Part of a small language model's weights: no biases in attention or MLP.
MLP neurons of a small language model. Each row is named by its layer, matrix (up: input weights) and neuron, and shows model dimensions 0-127. Each number is 500 + 50 x the weight over its row's rms, rounded and kept within 0 to 999. Numbers have three digits each.
Before each neuron's rows, "fires after" lists the tokens most often just before its 100 highest values on Wikipedia text that the model never trained on.

fires after: ",", "\n", " in", ":", " L"
L10.up249:470552550527475436556517498491416583503502490478498493560343507432567538450459502452432494475585482569547574597468513528526473548446576568650518533489429615478486503515549472451510464529392558478495454557494500464450547504498566577477578563547560572480463540422500518471461479468497535426430504512458454550487531513565466496417544536450498499402509481518565546464443473567475531446446

fires after: " the", " a", " to"
L10.up294:529451519495369467432505531555520679607504523441497437491459570511525487473513499457516463470514513526508447495544532451497448583368445433489460477475440547457452536431506468624461463497521461519439491518460405438568462579462486542533571525520528509502520489548560480497603444446425541477585514514500562569516479499470558476538549504589437478426541449527505513506546532498528546427520

fires after: ")", "  ", "}", " Format", "$", " |"
L8.up272:418474507460460492525496499381458590483542516456593466547489433491479546496504500438457460497486456507531473510465533527455539518547505438503389496539539435525580546512418544519586476547507490449504388369398487452488506475533501371512553562518525430482452560507433514445469491440531530486495451505452518405549531516524515451471425560536528520623509449534479568502454583435443463334498

fires after: " a", " in"
L6.up541:484479484476471420428387582473520563559516541524478487385485539506464475385614426515506535454485573529520514511614507494519434555382438511609506475453495487394532548529410498467578541530461528549529532478544467495501549509613470450515499538548407390583447593552459514442587536486501530498498488498497504498596495534415471559521529550513463490474456523508510503555541486484518484381518

fires after: ",", " 18", " March", " was", " October"
L4.up46:436550500503525483497547506464479508476512528428536453489503491511497452507458546494554433488548625496573400596510572474483515429441468534545621468483491554486461518559512471499476495501408516481496538555487593535452566452468519515435449503455535558515615498424521666447530504484483501467447640541451503494469473536517558555504549571448513429404489464489542556469445338553519523465601

fires after: " |", " the", ":"
L10.up59:534415581475496517458440508501469567518468532535504484476477421475448469507471502484495469478557476495505503488457443380486519448525592490415587444471426470497534497501512438512567396465513580526534500604478477556482441617471565495421471418425496477564512538502591514553582503529585535446445552528508553557475374373429479484523531480498583484519484468556461519501469469587531558372474

fires after: " the", " (", " The", "The"
L6.up223:527487497503501422416483535518492590462473459393542474541458436513477475418570526445452449533476488570604523437471457536535471549472500492459470464499420500573478542460488510501459445422525600429549500465496577508443488580546498558408489448556532400462550522514499571454422576563532538493522456446464496440541469561409528629474509516454510550513544474460424575501449435541561567478538

fires after: " |", " %", "B"
L8.up161:522471570500526486565518490469483580524506609446518417382551465470470471491467479432521367455460405464586432558397461556476412488503475468510438519493552486482494514517454437505523479527516504471539490563515493515558545440532618553456501514504531463388533547493491428471537526523522458482517467493467424437462484505485397548439494611552538409450451482424549493543569532478452533491612

fires after: ":", " t", " h", " -"
L8.up151:481522547488455489478382468558534523532495514545503468482509469404510535536627549499526394512557514553534455529455513467472497500434578523526552458508542572488470505478424552571543572482533494440483476570461535400373562462636487468524555561414417502406496550528502495496564438501522519473466547541547516527494484493485494513420504576541410444546438642470496439471448436429400577539442

fires after: " was", " in", " is", " released", ","
L8.up505:440504571379461419498530421554619463574448538468543512538498491414545475528567462442540475498553562460586444637528547469468442488392522584480553481501448503499455489500522545514550478450431491481664462442497561486458551474482483450527510490420561483499542563465467609525457465494478488526474514481455451520495545525504460554559523577500530472402419450475484527502507479535522559410501

fires after: "'", "the", " \"", "wh", " $", "ils"
L4.up28:471474554490458562464463559532434500519465600398468464494482489461522463540576552489465458570511465477544538553438499555486532524530522499519521422457527371511603449474485538465486532544468567547519577530483524431440604466527498434386657518588426515489537592553478528528443408471492496513483423415516490458474556416490491510425419558509473574561451511515462567500472428533526457557442